Part of a small language model's weights.
Architecture: no biases in attention or MLP, untied embeddings, normalized queries and keys.
Training: a variant of Adam for these matrices, 9083 steps.
MLP neurons of a small language model. Each row is named by its layer, matrix (down: output weights) and neuron, and shows model dimensions 405-500. Each number is 128 + 32 x the weight over its row's rms, rounded and kept within 0 to 255. Numbers have three digits each. A neuron's up and down rows have the sign that makes its largest values positive.
A block is one neuron, or neurons of one layer that tend to fire together. After each block is what it responds to, as a language model described it from the Wikipedia text at the highest values.

L2.down47:141205164111189144089087145123079127102184127090154080107113107105088166139127152116137121115142155106155161129095087101125128124210140150127216147121134085132116183128147065120071067106142100101184160065086184155161131105133195102134156137146143161077122146161103078167156126121138130076
L2.down150:130146141097160172146160091137081127129187135126103063118190137069119114115083170074104142159134165094114116126137116148157149155127099138064151149068117147161114088155140143126119109115122093050065099123093125131051125124177180112126117089136131087130126063109108120179138117123171145154
L2.down307:104093090134148115126122148145051114097129159110046135005099026083143140123131113094126114149059145127216149109166137115115104110135161087184117154099117146161109142149161163160141131130073094084129094118115129110138092125114113156106104092153159063076087130096113124177105106114155115077
L2.down448:111147155135154131160108145112127102170146132180134097143069151096080144114122162099140154079104118120191159176181175099197114104127126156118118117136070106192124183160120141110065142190134053137093118145120148152115148089112106162110164156137109054108138136140174092115108172111124105097
L2.down469:065177156154130139142071215067117145108148055158095100140074117111109163189170113136114106118154106099096126101066136157076118157161092132103139107125074111128116137138086149118152143142135049106115140194148153154128169178096155118089117024149157114135126114145158067089117097053129125110
L2.down1012:180078127118124100058126062095125130147138107106083077116168137098115127181139126150125111090118193148121126087080133174116136187086122133114191106152123130130159124090144133097140160137161135132136101090200118150092106141108129070104086101091092109110103124131156125185143093145147105140
L2.down1186:143157153104136109129096152226140072111079106116057133188088131121153097146118096157168140092138114079050167169124138140145153120119112107161133065128096131119162143086157051116083154179078140120084093069159161179163184123107182119131083135129107084109137116084141084115148111161112061129
L2.down1246:144115188144109107111118114141113142141133163119071110065165139161089167135094125159112110155147150133121169117195098126129110143140160150137098101099150116111137086131145170111120095140106089128111164199121076092118146155092156145079114120148123109075148140087170141118175076143191139110
Digits ending numbers

L5.down919:139122145165138076164125110131116112138123131148184127059078129071049092138166132159146123114151172101114108163155143114148108111122143118122166151160152233155108147091082166084131147082111170125049147167097104155123151126086113103077140119160117136131095098057140130111104132067116125079
Markdown table separator dashes

L2.down23:114110158144116138093117103111136094161093168121135168137041126105125177081179166115105164076106124098119125082097099096109122119098113108112137128131143098118191063165126091106114103179085097120129115086150209139127122116156149093153038132121167146208111105140084143165141101079114101114
L2.down119:132113141130072127164108165094121134127162110128075133127059120082159200093120157099134174102056172126190158170150140105118133117130150125100173119142099118106168099150133104094177105086139108165083129145110150184131123088148116135140123115128153109172130122094042096137055151120131160128
L2.down555:122141131099163180122166215133147074166068177165189126103046119111127130121195139107102147138135113101087085184120147107123184094107158078098061107127151112050155114089099118135123066116131091081083137078112172165118159073149168138109128150135143094178082086105108122107069064103121105185
L2.down735:057160126140101115156091151104127102101112130156137109109103193113172139120154115129139134123120181137135164081149101084135096157144128152108142131224167098114131162095069095155208171122110107133069194164119156171098143132124144158126145168122168118165198054078115122059061140175136094120
L2.down787:121133134135083082129084139092118102189071132186137107150108097116117149084187145149120129144086154129130162098152154082087120112137127139079113107138136099092140173133144150130162113124102031117107172142114191145050198113123110103080109184121136135150128112096156106065132064169175137154
L2.down903:100122124107137144145100113122102105160145148124151084110024110053137184139202116131181180117092119157103151164134152124126142153141111160091100118114105092098173114124135098160121109147136115119090115081115212180097141074153112145165090127149133093210169084141067094137095160113101084134
L2.down1181:099158159124117061093132196146165081106168126123073131133082177128176179135155157164099137159123158069057174137067153140080206080108097104149097133170118111161171095095115104178155092148111119117110095123145152145167153125170153115155128177132135115108124103126112089121129115134115089139
L2.down1318:116124139115209110144097163133158108142207121110159060160139144109099124151091122119147173107116163120083134100092139144131188107070161106109135110129176155160108071161156148139097156142115140113100087120153116142159115120150173144144157155136149125080100117083080158150148178157149069155
Coordinate minute digits

L5.down101:131126141210147130187111049120138099140144160109029124133081139136118157128117209076148135164157188111093104153102139125162149088100103118110106106099109128110122140133155076119135130119119126052121117099168137159129134187114139116136139127031216179111094164133119124101134182146096111144
Mid-number digit chunks

L2.down248:177135175110163180142089103118162131149178117088129074120152098097156113144111147119156156155129138108127197108114098115175089134139126065108060183130163129091135177091081100142060109109088120120105149165112129149099116134089123134138192189128161136151074093147071155122111140056170160124
L2.down377:074129093147125159143062165096114122145132174072124130129116119116167132129134138123147080124145121111143157141091141082166118074120162101117117127114155166120128152146072144108128107142108057097085069075137148142123119128129125119121137163209147085112085130123068102133148081043129164102
L2.down571:147158139108171141105140124155079084135086164181126141098062116036112157178141126071115155097222160147132133137173110189125162096144110066099158137151161131102163072166107086158110114094111139108087116142142136155183101148121159172135148088111068115154160126126126172140179143184128118148
L2.down686:143157113129107152147106107124102135112154144121090117154175135149150147110140150158137137195146156063073158107137096149117136123088131169115133142082177158116125035127152110128155124187138137136106096143091146175124117154095127097102170126087119153076133136127139131114114110105100140085
L2.down792:159229136108134105127136126111108126123165170121057146186196139120146112135075124140131110129139093153127150147188144120151070080070122154118132039084146152111033092133160170159087138140128144090103130121139127174107105134084136125095119109097148117082146161116121200121124120120091129111
L2.down1128:114130123202064173176122151099106152132111128106113107084000127156111113092131131140048143085106101094163161097174106062154101182143153070132137145117180158115158159138134168138064127168119075122074136126116166138132134141135086148101128114128129147149141130193175200158110120103080109142
L2.down1195:142154180195096141111070061172111131137162143160083148141150139156141123148078107196073142099188146116179109123086120173088125118126193106156145145055133098139179101092094155149138204121157114160167132156126142096138162120127167183170118097159143109167143124094097128134124094135136161147
L2.down1285:118168149116065133143130101131112133124211174144127053120099109188091132147110137075115131187126111132143156122138146063130102112209153113108163088093063100093065165057165156059067093115127056169094122153096193104150147152142117172106132113147146125092100139140121094136116145067128104150
Hyphen after hyphen

L5.down1210:164083112169143125139124171172081127134109177201114087142113109140114093120180158158099147094152161165095101151129111124116152094135158128148125141183081087137144137057112116150103121143088144114143151106172080119152142099099103142100149084131128134062132124155163103157107132160123119147
Structured-list item markers

L5.down238:162155098094135161094166216119124133150096129112122123095117115161138168145128087175104111159061103146123135083172125101140098109202122149122130083113108110094103162093158095115146123116144163153115120159125154106106073095099131149137169155150137160130116144146129091136078118122151157142
Wiki heading closing marks

L3.down201:213151147154106127131103106141175129096175176161110121099195121088097106071136140080117142084085136192112139068091116123139178187123167157171128168110116089136162170120140141112043048149156115106147191075112144127120095142131135100107103140101097116127110126163201091124128171161148070106
L3.down429:197128127085041053141188122224111062175122093113148132142081084130162103166209092139104074182146132098109205179151086157113104162152095146086053156129157140138153131203135120134153097159067150095097134142126060148111122120124144124135080088114110128138104143130095193153126151103109160151
L3.down443:185131109112102144142189134233144130069124145138129142083075150127129129114175102152136098137136134131140122131081138108125137119145130210117233114102093049181082171143099154143148125208091139110111108079141127182116137128168132102165114119145105130081100067127104140109141120055072134111
L3.down687:142133112128109126094105077126107094109128180133100120106058068137110104109149149127159166104163115096145103145028098190124167163108118120108131129144183141079128129125180110112083137080172169124177126082170180078135137127167186079124153139117152168083084111211067122126116160099113123137
L3.down688:084188110090147158142113104084117153119124110120140120097135191133165121150138152062123139163128137100061171140089126111163065170115109143100081153160162123085139100086136123136082154089077137126097147109146186121133121146124127140127144143140103185111129177125122136148130095140161103148
L3.down944:150080130124174119116097165115129150128146125099156153136129107108086146117049077157102183067147152155113162143118190137104174128090132127181107098075101128090088185131134132135137090116159182132167132135120092179094117163113161103170160127127110158104136099094016092193120141114140129138
L3.down1218:146159154149130087128142180145093134135186155164235054126183077105114168133136166169140155173169106066117085166105097154111167132126136099103176142104171180117106100147137117155123150134153130200173149089137123147113151155114132118136168135121105126133128122100169162130151187169092054159
L3.down1246:095170126134102093114052118090176114124136167102137160042250152130111167114111177109168089148098061136098109171093103137120178114129137174115130182060207115184146137172110079111132076066142129101069153129126118144130144147148148189104197159212116122133152101163181124102137156139095093117
Mid-word continuation pieces

L3.down109:129134094140128090109104122173116100141103128144130148170139130127109105147109115170163135180117156143151086133196117199116135117126119114112174107153085083181116172116134116113125197098145120131094107145129149105131103135147180140045140111069133197128130149123097100119157145132099100124
L3.down145:134138199095170119164115040154155169123101103063100098114016118153136152114204130117133107121140081131149140106124135159100123156060159120158116074151117163153125156128091141153120130158098119157113124147090125137188118069146116124119144129104173103154118169112127164103097088116138166125
L3.down343:198103122152129093148146173137194113163065116183117136114218162073078136124126134135140178143115143157105142174171126124215133154123157131101138089122126172107097134087146121154053118153132110089108168106100196126110080119132142125121082162134047133118121106078110198166094126155078079158
L3.down551:143136118112138167148118080151121167077120064097150118160036146073150145103121122112170166108167084152107118159137105129089111174096174144160114114121089183163141120130117119108173138163132141161118097162112179123105127098158066148136116102123192136169135213123127173122105125111132157113
L3.down637:177116151106101136139126101146148122145096152087084120156119122177116097127158154156127111081125137139121120095169116198157150136113116191138108098131087149138089109169096155152108123129119072107127141128076166176134142133172167073038155110121107142174145143131138198107111140055092132077
L3.down730:145091156114125100144133086145136246070116143100110090127025142113088163097122148134094158133214057149092122113106097125078132109136120152138168158113083166131102074099113151132158124141077136124094117155127140103109159090139080135088148116138146111111062128142103119120117170154148142139
L3.down1185:155096110097120126155091136132184160098141144047134162112129118093082113053143069135127130112163149177177076117227125134132148181106148111143108147141105118152220108099133157139138126132142113132123120153078087113135145093123173100128111145163114093134155158096139143141145108125137154130
L3.down1198:164165123188104135135127043142155101109106118141104069134044171097122153150079084168085126122128162176153136181163090146210140129098143140085133129130144117164144067111177112197117105130105162102129086166094172158142110143106160105060100130127167136174135145174043159121146193109075104151
Digits inside multi-part numbers

L3.down111:127090147121112102138142147119121144179166197160143125152145176183092096188124146154138127150125201159187121118224156177181117096164122110097128101134146119126157108119081106166110183152110152129123130117118117072105180129185174143099152174125034051114107104124122132166127065176076169133
L3.down134:189217177159106093171144113089170084124140114119063138084126116246094155147118114165113121142166173074123127120120107114186089170119129145105128117169214102108091121147123085128080180159105111126132161108176099105146139130126146131130125137145104063158128131079163171137127058154178168114
L3.down622:102106129123137153102146155127193112045134106107129165074190134151133114147087229124087083103134124139086144130119132114175106121108125121119083124106131118102144139136131115120082153158095083146131128117117152103156145138127137105104164169090065105112100102066138116126138093145117140119
L3.down723:155155148160103155098142141110083145088131110138074165118185129130097166075092156149084105115128140113129173131125150120158046091145133132157143101126179159155087077066133126170127170156124131129124112148173092124123159090107106143180102152147090091171143101094147164096053116160155113098
L3.down736:110112173172141078083103137159163149169100124103113107185209135186117161150134148150156133172096129127158198115089098125077134117085128140185166105084152109146121176100086176149113146125130093054122161141075160097086165125172164081110183108145109131108114091114137172135087099115160083130
L3.down766:089087140142147152143094246138156147151136161151116130117136089113115082138092124116080121131113175113131161131112133125144141100173063069078119122073111118139121149112069144141128123108122131113175112134146105116184078098103126107152191197142106112170086145097138113138138142072045106143
L3.down897:103103140181092106117147148048112144115157106129160129135203096153146085119161138169122082157101130091136147155127159186137149080111131140161136102121126175102083124117087170232140145094167099095145146153122152102084142101117101111096174171120121132132114184145097128119155118081103052156
L3.down923:143085162058171083148111034104051132088151138163118134124139138126160096168117141117154103126143146152169083102156136145201139139158137121073136133149151173096061119138100097161149182111156097139161169135132129103129107164154121118105121134131060129118117086093174146138102115135114097125
Year-completing digits

L3.down66:143107141122241129214132148142106125129132128203174146138213122105142121157123119151138141135157108135165178173173187146113127078153160124092154163137093132104130088088120154141113131155149134137129078105059130123134172104108124094121113141115162149108121125117132176108133078097131106126
L3.down99:181110085135113104062127160163135082146100105119113108138176038123122116077122126114146115155135144164092143143121124151095130077134101133126118125121124095165097144087126139143064165129114094132079156158156159105112210156118157164171127152172148095184165121132111108105105123123133128106
L3.down274:118103192085085121108152126178104139160158176077151106135147108111167114146123124105158150113174124112092124161102151083151114073080127077048126147129106133159149101196095093121078135150124146148140142173136117065090128164139155120135114144105139122103086172155164139191112075101117152139
L3.down529:131129121124121161147130132137196181115184147144117145115109138153130124065145117164124142171142124102087133168151156139125171069155142120179147057143118106126147141095157128169165113128123151130095175150087189167154102076067183130083134080148153133134156141178181108131116212144146120130
L3.down698:115131132142125135146167068175174116145130096138153115136085118171119142137144126067170087114125126118155099147142117094097166099144152115236109139131079107051114096075157164150073083171030124107116118154033173094142151133106120100081129098151083099138108133153091132124137133078182125118
L3.down805:199105098150153158174107090169089149123120093161127148100145132108138139101152134117070136151142179155137178133177128132167130123102129171033158164137102138161107118119219128138159161179102093116158167099120140186078092088112099122108158199094154144120133137130140126116156119072119134143
L3.down1006:135103097079115090120145081162143133104154156102127152126113157097171185165132115099142170156127114108101144113155162141123159132250110138190124087129127138069137093163081182103149100098139173146055189102116186141116144115138132125057132110135105086140173146158193139177076152142114116117
L3.down1041:137095163073092123133131147147107070155192080096160129161060110137108136159119108120139195164160104152114128218108090105166081154122168129087134093131086165124148088179086176148130107162131129136141128138118142141098141147164097121150133132153154094147124161135107148171154126059063144075
Markdown table cell filler

L2.down77:155164109116116165155140126145137199098141142107097105160133186096155159045106112133110153151099055161129142108138119088066126126107141102140142184127136091147145111101110141112103095091100094164115103157081147151064129113181111105090092141140142117153130106161160104124091100125086108123
L2.down175:110115144078168118120087139150156044095136115056127126094164133158106109132160124106092074135135160122112116143066151068128137159077082161112107146198153142140083119148098085161123084136143093172094162104114096157191119150110120106140112110137117093112144121101120121115075118059147075126
L2.down362:150131131144145098164134229100163116116148132115125104074166099114139129095134152076138122153143156117094148076152126188129095124104159126124115075150101101088136139121079139082116113133161103144156099139127149170159144122128150088085182102081128098069150150097135124138165151117119107146
L2.down397:119108098078166144169064180072153127080127121187199103072127147129129097134106130085102082095098156099142133083112130114137142112121116144137113126110158151072194133107101166079120115125143162123120023137062107159163149147143104145167153103151119090117145126104139159131110109088108104152
L2.down885:134095057154098086137134145130128147081195071153144147121081120110119126140136106151160201108182106100119114153086127160121160157162128126122114091129131170126162114162083071107059087107090073117144142112123161099071136108242126138126076124144127118118115126109100113167138098158124130156
L2.down946:145094138148104158205107093143123096159175120181122127156230150095139110141127141167147159129158185153130188152101103160133141137070131115097092106130099110150078146111161095198159130123148162104109117158067115126081219121060184139079132156112116155129180145118087105129140148150133159159
L2.down961:149130105085109150115069077096078092062113119083161127068023065084127149133160097093144165133124163116137154154079119091117114155137119131128132111144101159163145166070111121139165060149120172124192131130122159145126105151148139161151095095093151145101142158142106110186077092131084106158
L2.down1005:130135134090143153175117170112100121114147082113147145096102107089098141103107037167077044124112125103214157118152133131086104162133171123087123182133124116085058167177121125105121101079130098102159089149164121117171141141164090109089126079111116065161147162186133129136162167146120097121
Numbers in table cells

L3.down28:172161100087098110146108087144118080110127107156182161131098138131149098168140088159166131145139139122122100176165106180127142059155070137076187094113099128140133121070160138125183173175117055050076123109115108144116135113084138141200170179154160125154148138137133150088154103104158147161
L3.down40:133062126099135120108111055161139111113092082132105116101151125106165136091150204108140140112121110167135133075098163144066141129117110172158235166116093151131116165105115125066166151146111137136152145173144139131072114150133126105123101131111114106150126106138156091093125162113185146162
L3.down269:123076124108165088145091164077164105114121121069115122120142119066106110076146097119116149144157109105091133130080093093160053167136121065131143196175095131129115081130160139148190077103143145189160154071135128173096151139123106104124161134180091056106100090166134118111138178165161134173
L3.down428:143068147108082157188099121132165054140119104147196136105116158167170134127166102156176069114145105124149131214214117106065122156130068096179129163151198088128111128121115163131139147112112173127149173155094120163124082136152139139141153177103114172131136152215203151100163159146109113098
L3.down589:171192120167146121127109016123152124118098147135110104174121081149129110085128116150196150122155118210066119170112124111086126088090144128161174080229138156148163112133121092156128200112113135123110147158127120067116160099137155163118163110124132143145168172093067129098154088160098130152
L3.down615:098108133145126107122116143166105125062125159174122108121186136192124099111131175155119137144101065068140132147091118066107125158112104056136105086144147075173114126123145188163132193138061172133109160137136166071118139120146121137125138144135124097103142138188186147099144091116074124106
L3.down692:132132152077142117150132110147092114074125109130188178046140087095096116170141127119155120086116169109173150146129151139163127123142114156132092100151138126081127150093118093096154103186175108159139119144055148087195119151137136118139127128124139141088142078130165185116108101111138152099
L3.down743:128083093106120161080143255123097164080132138137079070058172126125103149160205095121133113086128121114112144079163138065116099051177109150130132113129111124096084105136134139143133087104075053123057161132117065181167173092155101125111125182135118072070114142103120094140082135129196135120
Heading closing equals

L5.down1222:105187108096110163154095201087124120086068133143169140137163128107107126150111086117125120139119133118138111113084166118139085097164106179065110140121102124061123055128136115103135143114173150063134143140113033050163164089117134181108156175112164134121145114093103127133137172125150157109
Numbers in tables and infoboxes